python train.py --n_layer=15 --d_model=192 --n_head=6 --n_kv_head=6 --head_dim=32 --d_mlp=576 --vocab_size=2048 --activation="tanh_gelu" --norm="layernorm" --norm_place="pre" --norm_eps=1e-06 --positions="learned" --qk_norm=false --attn_scale=0.177 --bias="all" --tie_embeddings=true --parallel_block=false --init="normal" --init_std_qkv=0.0188 --init_std_o=0.00343 --init_std_up=0.0188 --init_std_down=0.00343 --optimizer="muon_variant" --lr=0.00861 --beta1=0.95 --weight_decay=0.014 --lr_head=0.00903 --warmup_steps=200 --schedule="cos" --final_lr_fraction=0.1 --batch_tokens=65536 --seq_len=512 --doc_mask=false --train_tokens=426500000 --steps=6508 --dataset="wikipedia_en"
MLP neurons of a small language model. Each row is named by its layer, matrix (up: input weights) and neuron, and shows model dimensions 96-191. Each number is 500 + 40 x the weight over its row's rms, rounded and kept within 0 to 999. Numbers have three digits each.
After each neuron's rows, "fires in" lists the words (lower case) most often at its 100 highest values on Wikipedia text that the model never trained on; "fires on" lists the tokens most often at its 100 highest values on Wikipedia text that the model never trained on. A number after a token or word is its count.

L6.up197:479529527468471486536509532504459533588467478503485536481471531518537546513441417509467474506449468416452456496471474527494420521494553523519522493453483451545529460390500460458527519488529512479530421492474528492545523458490488480526490435528467558465498447474521509517511521506449380431
fires in: "at" 42, "produced" 8, "made" 7, "won" 6, "first" 6, "received" 5
fires on: " at" 43, "ed" 8, " made" 7, " won" 6, " first" 6

L12.up67:480504532491471423443501421464468476445384561531504491607494475484485505535502495512423540522505535470477504526524552498470423486509529518488516545482483491512502424452466524464488511513527536502461529510540499530484438480546504533498433488509511414533547438527480479553472497461540508457
fires in: "in" 62
fires on: " in" 59, " en" 9, " comm" 6, "In" 5, " d" 5

L6.up119:501545487537482435541451465563461547424466494504424513489508508564436460493424541453468574496529434494491529560471501436505534518545518585467466472506490545531511534561554498542480512489535543433543470518520456537475494526556512441506509477506463527557469518552468493511536495528463485470
fires in: "a" 36, "an" 21
fires on: " a" 37, " ad" 24, " an" 22, "yl" 5, " n" 4

L5.up271:486489502519553470509502507446531522463432460557489434557519579488504457485472478495518507477475492546463475470430506550540544474440529499501563515510470492586479486517484497485451510479508445500535531556489419486572506475515566521448479498470451473498495559518522514537477528497484511493
fires in: "later" 39, "early" 13, "however" 12, "after" 8, "not" 6, "recently" 4
fires on: " later" 39, "arly" 13, "owever" 12, "fter" 9, "ently" 7, " not" 6

L5.up118:456457423443486537530505468509479520539487543514465500492559526518470509472499564514531470569500486532572589432463448530519520520521591514540510498474488572467487559494471520487481448493486549508452571497435490466407518549578508492499547544480527492488446519514501564532559461489584477475
fires in: "to" 29, "council" 11, "of" 10, "intelligence" 7, "revolution" 5, "research" 4
fires on: " to" 29, "ol" 13, "il" 11, " of" 10, "ess" 9, "ell" 9

L5.up158:466429519571579534488475509545497464537470490544471543486489530533535452577497509512543521466437452567415555478502534532496483474490488455497497539465485554531530480574476484547475509482458455512507476499521548410519573416523466514532537532515473410541445486569473531506458497516513473474
fires in: "and" 31, "to" 26, "of" 6
fires on: " and" 31, " to" 26, "g" 8, "u" 7, " of" 6, "k" 5

L2.up386:466437527469536523530526532504402471442425426447472466547510512543471428504492506482549510416534510499529500541512514462502447515465555509462500457491518498414465431485496499493505543538537490538477575498450487421518445527537540488534510461541514508498483494575554492436448401520514496499
fires in: "under" 23, "with" 8, "swing" 7, "enzyme" 5, "presidents" 4, "energy" 4
fires on: " en" 32, " under" 30, "ing" 8, " with" 8, "id" 6, "ed" 5

L4.up356:498528498514516522514442493527547490480411465457522523459516512537499487477443490521524435510474484418520453421443492564464514523457648486445535519487431550479451609514521453500468500470555509496489524526478539562457461495493525443490513484461527524542539423527447434444532467438457518526
fires in: "of" 44, "other" 10, "general" 4
fires on: " of" 44, "eral" 7, "ar" 6, " other" 6, "ther" 5

L2.up382:496488522473502440494524518422472483475525509579453504523527531448508521454519447428487547482447475506482471499549490513545424579504482522514502463493480567520549539511493536531515507549443521560530447477482514526518498494550524498475513465562411503470468515489479450463528497490379535456
fires in: "general" 16, "center" 11, "central" 11, "century" 10, "genus" 7, "centre" 4
fires on: " cent" 24, " Cent" 19, " gen" 19, " Gen" 15, " ent" 10, " dec" 9

L7.up18:542538506492556551480466507505472473584536498568470531562521474578537524542482525507513471473477421546489519495485456426537487460560398476604450425457457494493421463593475452469526480473521503501581450479438509511424479505432534572465452467485434471505488562520484579528481496482512515533
fires in: "of" 21, "to" 18, "husband" 7, "rugby" 4
fires on: " of" 22, " to" 21, "us" 9, "ant" 7, "ett" 7

L2.up149:513541518545547511504456505499495547555559528519517498506532528506481429462558456551524525516387443485481567526567472483440400537413487489476469454480532487545430511500532454469525479454582521521482494481459488520522513565536514537556550512483528464445447513508531506428540484488522470539
fires in: "one" 28, "all" 21, "both" 19, "united" 13, "allow" 5, "allowed" 4
fires on: " all" 36, " one" 26, " both" 19, " United" 13

L10.up12:478432509509552421501503512492478421510516548437539423557509522525503519463493472476510549497492487545435543441510471464494460485508548512537504474471457511557536491494484515465519502461537453549458554456511458535544523513487406531531532526521518466517469522456505443451559429536502566557
fires in: "to" 50, "the" 5, "upon" 4, "of" 4
fires on: " to" 53, "ing" 6, "the" 5, "1" 5, "on" 4, " of" 4

L4.up212:467421504496465518525503459482576472489417580444516544530500506552522441517500474553523430526500478510465520516488468503432562454464451454602591474528452513534528487580467540487445552428539506585426526550543464433482481558522467462507544457451511502488491477552569490464499503472475447472
fires in: "and" 88, "or" 9
fires on: " and" 88, " or" 9

L6.up6:483445501521468456515455489475524487477521533480522502432480431519491534560506498449442534468469457574454461530487456538479532428467448504557501510481518517447466417558510539588474513506521472519513537513539462453423503502511529441534516534565483468504455521545476513437489493490517450514
fires in: "and" 63, "or" 7, "rho" 5
fires on: " and" 63, " or" 7, "r" 6, "et" 4

L5.up277:521530558536502490470510457473476496533437557460515582536405557490375540415549526557506506462502492500458517562556518516488506480490510509484476455537436485488519457504478499459538526487523543560492418499523475489506458515450480450510526467504486591558499560548500473534492447468526509502
fires in: "he" 54, "who" 23, "she" 9
fires on: " he" 57, " who" 25, " she" 10

L2.up266:504459481522464478446584485533499525517486541528523502492549438420510534522508428500469489553548500479483475558508465511498486522552536583532451425464533433506406476483514462556498501507579557620499471470481452563430511467565485516510510480496418546498536484468528498467441519515473456506
fires in: "it" 35, "methionine" 12, "metres" 6, "place" 6, "information" 5, "an" 4
fires on: " it" 38, " met" 33, " place" 6, " information" 5, " an" 5

L5.up465:504548554490523457561510456502452456529500505494495507547412464511509531456462521511526505496545522540482496499491529455508539523540583502546514451412484493531424543608480491441535492467566497508514496582547428547380507513472555473463439444488487495491550384506548486447484461396526459478
fires in: "of" 57, "at" 15, "from" 5, "attended" 4
fires on: " of" 57, " at" 15, " from" 5, "ad" 4, "ended" 4, "ic" 4

L12.up58:435522548472485485470511477504482473498544483570493488542466476527516557475516493469460509433441513479446461545521402497452488501521527460568525530428489517510511499466530579494505482488570493487514516568555515474482513507450520516449475590477487506452519506521519456506448467458482502534
fires in: "in" 46, "for" 14, "of" 11, "with" 6
fires on: "In" 28, " for" 17, " In" 17, " of" 11, " with" 6

L2.up495:433419500534520502505524488463510476428475610506454457494512502566488539534476448463518484505521482490555558454494599519532510487478452484482504492488559547500464497538563445515535583473480535524479463529405520549491515506613453492506528471552447506506505525485467417517475556535494477498
fires in: "between" 35, "with" 23, "both" 19, "be" 6, "also" 4, "such" 4
fires on: " between" 34, " with" 23, " both" 19, " be" 10, " also" 4, " such" 4

L2.up68:538529511449446542467543453488519425510424493524505555567535511497478513436484527481436551554505521475467494472587514482498484511451415543478440420586474529537547490459467540546476458495471576511491501504511490501497508546517536514465513499508476507511492443529472547477489474405506536429
fires in: "would" 25, "did" 8, "should" 6, "could" 6, "under" 5, "will" 4
fires on: " would" 24, "ould" 13, " did" 9, "nd" 9, "ord" 9, " will" 5

L2.up544:438559537506494500531490471533523510483466517487460421490476573420494430524500589493463499506453449511541480561534491499497461481530462546500525473558534556535428515465541557444555521542543512474490525473556467564397495488513549504507461496543473434505436527523515520456507481463483467431
fires in: "born" 24, "california" 14, "died" 6, "children" 5, "both" 4
fires on: "orn" 33, "ied" 14, "born" 13, "ren" 11, "red" 9, " born" 7

L2.up303:413464503525498542510495487512503500514572483481473516496567515587500415494485424515511544447483488588476542500548479595487490519518485453496458565530527468511560484410526527487534508528586505496529481509513466521546463572411564453498455418502555527521437465489492466523517527535470534520
fires in: "first" 27, "entered" 8, "third" 5, "entire" 4, "appointed" 4, "international" 4
fires on: " ent" 29, " first" 27, " app" 20, "ird" 6

L2.up445:544525509505526454565517476491475580504412545569507477551534509463507551477444465517511516485441511492506553530526476525426495585454484465526446508498489438498455569449527465554509441498438542563553538553494474566453548516453489478542522495432449496501523486534549473502461444549460494493
fires in: "two" 58, "one" 27, "three" 14
fires on: " two" 59, " one" 27, " three" 14

L2.up75:481463540534474551462497493509456434480408458486505431514503487537493511567533467481521489499503518460497482551472410435543472541528519495566523466518522512460516558515497498533474505472541498573481494492469438513505444559431549479459452492509529523472490493514561582518446426483464526542
fires in: "under" 32, "by" 26, "with" 11
fires on: " under" 42, " by" 26, " ac" 12, " with" 12, " str" 5

L4.up240:536472509476475443464564499542474474520451440438488502532491503513461536493512481451482506522454458469434470519486497557476532431523497534523495551527442539515550541532510437476498473496580536527492563506483426447500479482489566532493487551482532549560530484539492428526437487504468522457
fires in: "would" 23, "can" 15, "we" 7, "do" 6, "did" 5, "does" 4
fires on: " would" 23, " do" 19, " can" 18, " we" 14, " did" 6, " en" 5

L2.up460:527523482492512469453526569509407482508492538571507465540551503521493590483543443471575490451464544532516521537519442480438487453491588444490489555391526508550467474521472530480488421492494477570522449485520472485516499551521539434547511541475588477498517544390504513505535489504510459507
fires in: "of" 66, "without" 10, "throughout" 4
fires on: " of" 66, "out" 18, "ic" 6

L2.up403:483486475462461540478472474571499510470552454451500473403531509540497448523528536505470514523502482475539428405456491486415518467473505478460471551460453486498497572517514529482479458533560481491526449450496509537570532478478506493472430525450513497517526565505476557623504533495514535507
fires in: "new" 47, "available" 5, "responsible" 4, "based" 4
fires on: " New" 50, "able" 37, "ible" 8, "ased" 5

L6.up564:418507542502492477489478482476497526552539518525498532496438487560581532523509481519544519436459508532548477549472515498510403473560472532456489484518529495463552513584483500494462513523512532522448449533548488480397577513483547510527489467525535488511414539548500486447463485431533457478
fires in: "states" 20, "of" 15, "state" 11, "american" 8, "australian" 6
fires on: " States" 20, " of" 15, " American" 9, "an" 7, " State" 7

L5.up180:467530454635494497479430489495405522538542497496570500561470513483478546510491497565553504488412534522499497564443467515506495476480560549447504567512509497499480495524549487485502533486485464466568500479493461501495501523485496558516451499545411427506468468492512479526523515490504515522
fires in: "of" 43, "black" 14
fires on: " of" 43, "ack" 19, "it" 7, "ac" 5

L2.up545:470497513464500442438507529497536464507476534427507487486510495505482510431504487467597505533506464522530480462501512491534466491493552500466536489500519533536416463530462516481517478538507531547499517541543524504448451472563493511454460470450507529583560494508566551525469519500433507455
fires in: "in" 52, "international" 7
fires on: " In" 48, " in" 25, "In" 19, " me" 6

L12.up487:534450537542464501528464517533462444346490456464501464516542515488478564475483505483448570510530459482459587464434479531519536463544530480509454520519579442500454522489509479549410529476533556539519490501509455547531467456514475520519514472512477476491529526459474516474523475580546526542
fires in: "to" 28, "from" 8, "the" 7, "of" 6, "upon" 4, "may" 4
fires on: " to" 29, " from" 8, " the" 8, " of" 6, "on" 4, " may" 4

L2.up570:492538539529475499510483506446414507474435521506455526479547528387543439532470468538537472482548454521452562491562513460499533497487545519535478505482480469456479515491501502477518502451517539584577550485444485580554488530589469503541546502410468440515473531487524495431530469457478517421
fires in: "who" 42, "her" 17, "whose" 6, "his" 6, "white" 4
fires on: " who" 44, " wh" 20, " her" 20, " his" 5

L2.up412:490543528518492488461478402508493400516440414482551507523606501487444522453513441481511538535479495455529496542412534506508434469511517537466472482514448458632524448516473557424511516484491520535515484505456556546445463444467450534513486528503522556473537520537486506538483517523373497536
fires in: "in" 47, "cross" 13, "crossing" 6, "across" 4, "united" 4, "begun" 4
fires on: " in" 48, "ross" 30, "eg" 6, " United" 4

L8.up24:548464483529523506527436503483475528516587523531463537507470529436533472441518510483561537418514512480470499467377458488515447422474502531542417513498430506517491523474525480441538513459531513527482502445485480479482475536498559534522485512516586532537535475533560498522490509536496496505
fires in: "of" 23, "company" 17, "croatian" 6, "croatia" 5
fires on: "ro" 24, " of" 23, " Comp" 15, "er" 8, "el" 7, " comp" 4

L8.up191:544471461506531553505546579495464487526444492534434567529502505524452533460526527472498519522473519566464570543507484555473506437524490517432481500518474539507534482420493513550523496485548536412470406525503476471504432482516486526532479588529458536522512579473441464481485534478467480481
fires in: "there" 16, "he" 16, "still" 8, "while" 7, "previously" 6, "m" 5
fires on: "re" 19, " he" 12, "ill" 8, "ile" 7, " so" 7, "ly" 6

L6.up431:514502496534545532571494472495439403450484495520517548512475469548521561403427500420515475458505458586491510494464502534424475473473467521468515526539478546484495577516425472523563533463503524513557473485433391497503469522495467505479519556565453526571482529523438540483499489493524516520
fires in: "can" 36, "will" 19, "may" 13, "to" 12, "would" 5
fires on: " can" 40, " will" 19, " may" 14, " to" 13, " would" 5

L2.up204:512531423595563455527464465467438499469497551519534509476564560492550463543451446564564510446472486492567454510463456526473478508450544513552503498535521528553506503591460536466458470522412464564443554452513480518498508497466499512605496572479522458495450510427503499522516491457565509530
fires in: "of" 99
fires on: " of" 100

L2.up534:501500521489515473473503454518458524487494439481458558507500535566453531460459458475493556481516436611503474556534558477540429498476482553453497436421503462527529519530519471566588527496583549516534444504504479478435419526442548481480543485507508478467480538466459551519476464476473489479
fires in: "a" 44, "entered" 8, "entire" 4
fires on: " a" 56, " ent" 28, " ad" 7, " sup" 4

L12.up137:538459471516429505477530543473492554478551529385526528533478532497536541548542468490519471482528452506465507444517490557505390527501457559458474533568439538554450429469501470530436508566462536545422500542487487496491514503567512455548540560474480441527542555475534436491438486467446513409
fires in: "it" 28, "that" 12, "which" 7, "there" 6, "with" 6, "than" 4
fires on: " that" 12, " It" 11, " it" 11, "t" 8, " there" 8

L2.up242:534588509497459565470462500505544444509478489411497520566529538465499460490484537477470425599462501480487487536486462540502475493477536564497509455575469493502530540510521485491497506505436485497533459552572421536505440525508532503515486475481464575470479462484523517607507511481455462405
fires in: "was" 32, "is" 17, "first" 12, "won" 8, "lost" 4, "from" 4
fires on: " was" 32, " is" 19, " first" 10, " won" 8, "rom" 7, "ost" 6

L2.up471:514476542517431508504490476505449521504497508503519466474491514491420459499457491467529508529497415558511515579522480491545466439467508468568495495556478558594514493479545538464461480557547490517545465491579470473539486507506454462529415575438475504518457495455529459491465551479481532502
fires in: "in" 43, "intelligence" 4, "international" 4
fires on: "In" 45, " In" 33, " per" 9, "re" 7, "in" 5

L2.up166:486487471536525480518523469530486469446547578584508482437528572546462500427416501570532467471524488473504517445474403495505543480522523521562437541509491523559482480495554549465494436501509517509459529504520502476489483601504457511503479461519448473529493538454532550462558469444476414472
fires in: "and" 50, "to" 21, "will" 10, "against" 5
fires on: " and" 50, " to" 21, " will" 10, " against" 5

L6.up422:538481514491490463412503449534482546511516453499517437496477505520500475458464499502434510493516515595471450510508516485471452551515521525505492475530496493561503569496463577506524506545532448537472465540468497573472445461477472521566396498480542503499494532483553448587527459486499481461
fires in: "in" 45, "intelligence" 6, "international" 4
fires on: " In" 26, "In" 23, " in" 22, " t" 19, " T" 4

L6.up425:485483460494526480598538534525478432524456430492515459442501491515447441461448548484582508461504480481425476503485558507451564451443585549530507456486465495589523496514488447541544510505496490524523490587537531512462468550477508515499523560479512543524616567540473449458517526512501541512
fires in: "this" 21, "that" 15, "as" 10, "what" 6, "theatrical" 4, "washington" 4
fires on: " This" 21, "at" 15, " that" 15, " As" 13, "ash" 5

L4.up246:562528536549544510470453491518478440482458568513513519557465479568497509455530542516516484445503504507541477514452478470505589563459590477511543520519493441505483477564465518501589489501546497458484514549578516552513424476496444463474496511524509504595419458522496515518503502515464452481
fires in: "of" 86, "politician" 5
fires on: " of" 86, "ic" 7

L7.up57:479506506551488440526526485425499445459501514484480536552524520537510475450478491490478610472465484540530594533504547511479530465499498471488444533525488567500481506514446437466539480477457452472464526556451525491501540537518443545457542500551507456529456545545467477504533508466491497585
fires in: "not" 37, "just" 7, "now" 6, "washington" 5, "you" 4
fires on: " not" 40, "ow" 9, "ust" 7, "ment" 5, "ou" 5, "ash" 5

L2.up78:440506481582536512447484395458437538478473503479553509544574458461485455519492469481499478454481496503538453477440442490523481504512555520523530535575523473550465486544486440537517533515554420544485492536478601546506409458528491476520506513531451508503497503595515491465495504544535493500
fires in: "of" 95
fires on: " of" 95

L4.up241:528460527457498487488481540560476492550456426487576485491435519550440472521555467450538516455498484530528527518524503563485516436474466507467528538419478555476552471547471477426487490481505536478534530534501491460485509464474427496487424554499478470549464529502546566500496450409512513527
fires in: "and" 94, "california" 4
fires on: " and" 94, "if" 4

L6.up58:425451569472492492506587500500401501464492535519477489541516449552493482521484490533454451466469531520502506493523426558566494535584576575527515599509516501543500554468571526451519431465466494538462527481509440516429489512446530451532460468446516500436499459488535484506488446532522492471
fires in: "into" 16, "including" 13, "two" 10, "during" 10, "following" 8, "in" 7
fires on: " into" 16, " including" 13, " two" 10, " during" 10, " in" 8, " following" 8

L4.up522:532529541531484469577432467549414531489479559569521479508544542511547474459484549451552470492563472455454558470528510523502481509522485561464525533485511512460499571560442418514551547428476512510455521504492482506501449473527488456486567477485495510479429527566517468477459452505456539496
fires in: "of" 42, "between" 22, "both" 8, "married" 4
fires on: " of" 42, " between" 22, "arri" 12, " both" 8, "ine" 4

L12.up175:464472499555513492561480535435500466481550550509470460481501485562459515517418464500508476503487549566442517511499448472476531522429523520499405506459558470521504487565534448529482504443496481524443496502551454461480465494588487417430465545576520505479515588533528428447468585519510424534
fires in: "and" 43, "as" 14, "or" 8, "professor" 4
fires on: " and" 43, " as" 15, " or" 13, "or" 4, " an" 4

L5.up324:461475570542458515490529451503488543502522534508466425566463498438519560523457471502471459536573537568505485537451481504589479515521529569510504495469465510553467473484491498503538467549517458486526517580583560439389446498522534459422493416496507518429469513503554474530509473495532504450
fires in: "film" 48, "society" 5, "films" 4, "book" 4
fires on: " film" 56, "le" 10, "iet" 7, " album" 5, "ation" 4, " book" 4

L2.up339:510500449533440505498495451524478500524474543459479499434507502512436540479542511523592417466506535554592433628429447459562499395558496538473508597473495535483486465412549516541477526560524462514510491472508482474506586528551507517524579501556414506494434566511511502521499554459514482472
fires in: "more" 35, "years" 35, "most" 15, "time" 8
fires on: " more" 35, " years" 35, " most" 17, " time" 8

L12.up178:477514510528486513522472460533478488527546557585463482434534498534405478442470510493453540505498536447426515550502487521537442535549615463410544468507528542507507452519509497496481577478509502560494479494551503430488489547521512541441484463460471468554583459497436497574553457481448499547
fires in: "as" 40, "to" 14, "and" 13, "until" 5, "took" 5
fires on: " as" 43, " to" 14, " and" 13, " cons" 5, " until" 5, "ok" 5

L5.up125:543491442472456513469474429443473516472557535504386542545434494475493562539483511528503471491581477549476518449522536472427549549451489552547429472479428507498492458516446501503480513479478525600551480512485426466471472507504513498469441516521536539481527522504523600490540523516536500530
fires in: "the" 57
fires on: " the" 58, "est" 7, "ish" 5

L2.up41:493516485442433409504523488526565516485492542492455501511531517490509483502454490507445492571520509516514466482474495526508496529515516514466483545439469493452452513509567475470528489512575525531495476535435490452491490466450446478539482495568482510589546496452506517494485560444493482514
fires in: "an" 30, "metres" 6, "animator" 4, "methionine" 4, "indicate" 4, "regulation" 4
fires on: " an" 46, " met" 13, " ind" 13, " sy" 9, " g" 6, " reg" 4

L12.up319:489516533533569432496542447491487465453499535498514485554542463519574483571489526530479579453531490474480575474515453575542547486474483560521534518493520487561479491522515523537528441501461432476492473558557455494529477404446525474553414429474480493505423533444589506542490539506492469428
fires in: "of" 34, "in" 10, "to" 5, "featuring" 5
fires on: " of" 31, " in" 10, " to" 5, "ing" 5, "uring" 5, "f" 4

L5.up509:563497495532540446450505466517425485471527513535447465468554515549480570477527427471464507484528525500408517517439476502434558485607533481508555408557546529427498519539562497523448565491447495469537478464478500428487539490486507518469579463515503462517484514509497510488575439434434486490
fires in: "as" 24, "born" 13, "is" 8, "to" 7, "became" 5
fires on: " as" 25, " born" 13, " is" 8, " to" 7, "ud" 5, " became" 5

L5.up408:524441472502494491539474537481479417580588506475569478534503508539537547418429466503443506497583506476494486442419427501504456407405526472493576538436512503495553426491548549508476499511404494505472515544515544542487538527593516540519490491449506469431446486528493516510561458455478536519
fires in: "of" 27, "age" 10, "intelligence" 9, "adult" 4, "alongside" 4
fires on: " of" 27, "ge" 10, "ig" 10, "ud" 6, "pl" 6, "side" 6

L2.up561:509504450499485449535491468468494554470539484467506442506508534501558499464462500582528482425560378540481467549508562436515504502476530502524475418523517530459588517524490504472524499506468442435528529544564475501502473597552521511467562452455573512452469411495485477544467545465452476416
fires in: "film" 46, "album" 20, "release" 9, "book" 7, "films" 4, "albums" 4
fires on: " film" 54, " album" 22, " rele" 11, " book" 8

L2.up309:463429530522461544497512541521451463494480409483544589513485487528566524465446480530511451485458549578484567480538480522492512527496539504518488494525543488489556532513523487415583508474501543392491552497474488549508526483496521501503556524471454498471395542476514506465463445468522449525
fires in: "million" 23, "michael" 10, "billion" 7, "seven" 5, "michigan" 5
fires on: "illion" 30, " Mich" 15, "th" 11, "ice" 10, "ath" 7, "ven" 5

L4.up19:495487459533496528523497521529551565491495499426499441504561524530487523520463505435497539423516426518374503541437518485417503471501507480503505533479460515550481503461522510539484514511486394524407483546476542532500508459416503543458471523536523518397522518530470470530542464573441457511
fires in: "or" 30, "for" 16, "fort" 7, "thor" 5
fires on: " or" 31, " for" 30, "or" 25, "reat" 5, " For" 5

L4.up414:453519520482570562454561419503545449548469482519513472491492553469488478460448540509419556495544490527503501459551366522475490483539525490490492444491435611483519537481505538485537481446504439449527551514511432501504527513516514534490490537538514415548526471523511440500534507484537493532
fires in: "the" 13, "of" 12, "their" 11, "his" 11, "from" 8, "her" 4
fires on: " the" 13, " of" 12, " their" 11, " his" 11, "rom" 8, "1" 8

L4.up110:462484517537518461541496464581437472470497460431495478513413414502501512458497511452481540483484535583478507541569481505485553389557519511544460466534559498463432469451438533452541440582553519557491570565518468525486538470532462529513455494558466488522484510457518540450495437553593558525
fires in: "or" 34, "and" 15, "but" 9, "some" 4, "home" 4
fires on: " or" 35, " and" 15, "ome" 9, " but" 9, "et" 7, "it" 5

L2.up498:468504506586517447538511560476479462445466461472416413489502481547507531558460451554463453480517450509538485498511489553482551510471611501570593563475470571492530501434505525490476499493431533542528466495405506528492465526516519509458454526439517565506554539638543456541527526456459452480
fires in: "career" 27, "early" 18, "later" 18, "history" 12, "also" 6
fires on: " later" 18, " career" 17, "arly" 16, "istory" 12, "areer" 10, " also" 6

L8.up65:535545522510522531516493434505505470487450512492491571591545547558535484485432521516447555450434596523472521511489438501477438475531577556516489422544514532464408474492501554516452523504512507523531467477511435468514516529517506532466439507490467547529459482549429553481434454448458540475
fires in: "was" 20, "to" 12, "took" 8, "attended" 5, "helped" 4, "has" 4
fires on: " to" 22, " was" 20, " re" 9, " att" 8, " has" 4, " c" 4

L2.up326:410418484499488544467464470469534528545444428444505458485488509482560500463482449482466473478528541498541422518485461491464514454513522447409582461502553481478527532530472514523473442436509448561562492511527510543518484535506444532525420458511504509466499544525599499467520423545572557538
fires in: "played" 23, "used" 18, "international" 17, "foreign" 7, "resigned" 4
fires on: "ign" 35, " played" 23, " used" 18, "ternational" 17, " compet" 5

L2.up40:436533504526526497532555448475522541486475418559440493541526535526522468527458511440600431500518445476486493541509471486504543513464502489559442466504517528425477501483521489440486521550462552530474523478489513542431545483441534525528377489398519541466442546496504480538499511530513514470
fires in: "known" 17, "called" 16, "office" 11, "off" 9
fires on: " off" 29, " known" 17, " called" 16, " Al" 15, "urg" 8, " Am" 7

L5.up203:482448548484512484477500460479519547510533457492495443483513494494452513526531558526497453406422497485485532588446482499504458480531458573485526568512535501619580532446496483530490466546504502537565516507454488521556451470511522515506475471408483497546423579579461504503522532470461470488
fires in: "years" 16, "year" 9, "first" 9, "time" 7, "department" 7, "early" 5
fires on: " years" 14, "9" 9, " first" 9, "ep" 7, " time" 7, " Year" 7

L8.up325:544513528543432430517462503499521498447504480570491492527476470586532548531520468509512532542502507411462509517476496517505486506501494453457511528525556502458488475543505499488514513497477472521416486529510505502492415465477521479493557556473453547501466512505491486465457512578513508581
fires in: "of" 37, "as" 7, "for" 6, "and" 5
fires on: " of" 37, "on" 8, " as" 7, " for" 6, " and" 5, "um" 4

L4.up396:551499489541553540494525418470544443537501503439527502468490502525508501555451488496462535477541518504474501540493496425410469501500508546531505464527497549497532502494508527525504397554509474518510568511525521494519486543539457493473389503432535474559531470496494542406472405495487399460
fires in: "at" 28, "of" 21, "until" 9, "from" 5
fires on: " at" 31, " of" 22, " until" 9, " for" 7, " from" 5

L8.up436:433495512493457491502547436461572487514470525456494476510444524445558530490506420484540555483538522561615511540494472513441470446515548552453492511532466519466510470486520507492548448439517523556535503550448457504491481459453509499466486547522501547439490537460482483501523515500513523524
fires in: "s" 34, "the" 20, "its" 7, "some" 7
fires on: "s" 34, " the" 11, "the" 9, " some" 8, "ts" 6

L6.up338:446471546490502432411490446506505502513432543498590590540588504534478491542484449451415448481431514509475497560506476530529551437491456496497514493549443573442502508515487553495464487505492548485469525501452499583501478509477475518502488520496502464516477542502474487481577530446519544490
fires in: "also" 37, "then" 20, "com" 7, "he" 7
fires on: " also" 37, " then" 20, " he" 8, "com" 7, "ually" 4

L12.up480:587465463492514525457453523507461539484457457578473503569507506511469567565496505487514562455460539513445523486545476484454415433473493490543480517454447570515466466507512497478504455486478485553493426506501595491485419486532408485475495534494527508488483473489563538504555459457559466432
fires in: "of" 22, "at" 21, "from" 11, "in" 8
fires on: " of" 22, " at" 20, " from" 11, " g" 10, " in" 9, " Ind" 5

L12.up143:494533498510500425440504487503508421486510553534479494503517494580521525465529445496469527494489521512486536627521479440426516497577531496576499460512499544578554459523526498529424509527550501574451474485509421549497498500497481515510519511473537486516474433503511487497485458499551494545
fires in: "in" 41, "his" 10, "and" 7, "an" 7, "to" 4
fires on: "In" 20, " In" 18, " his" 10, " ad" 10, " an" 8, " and" 7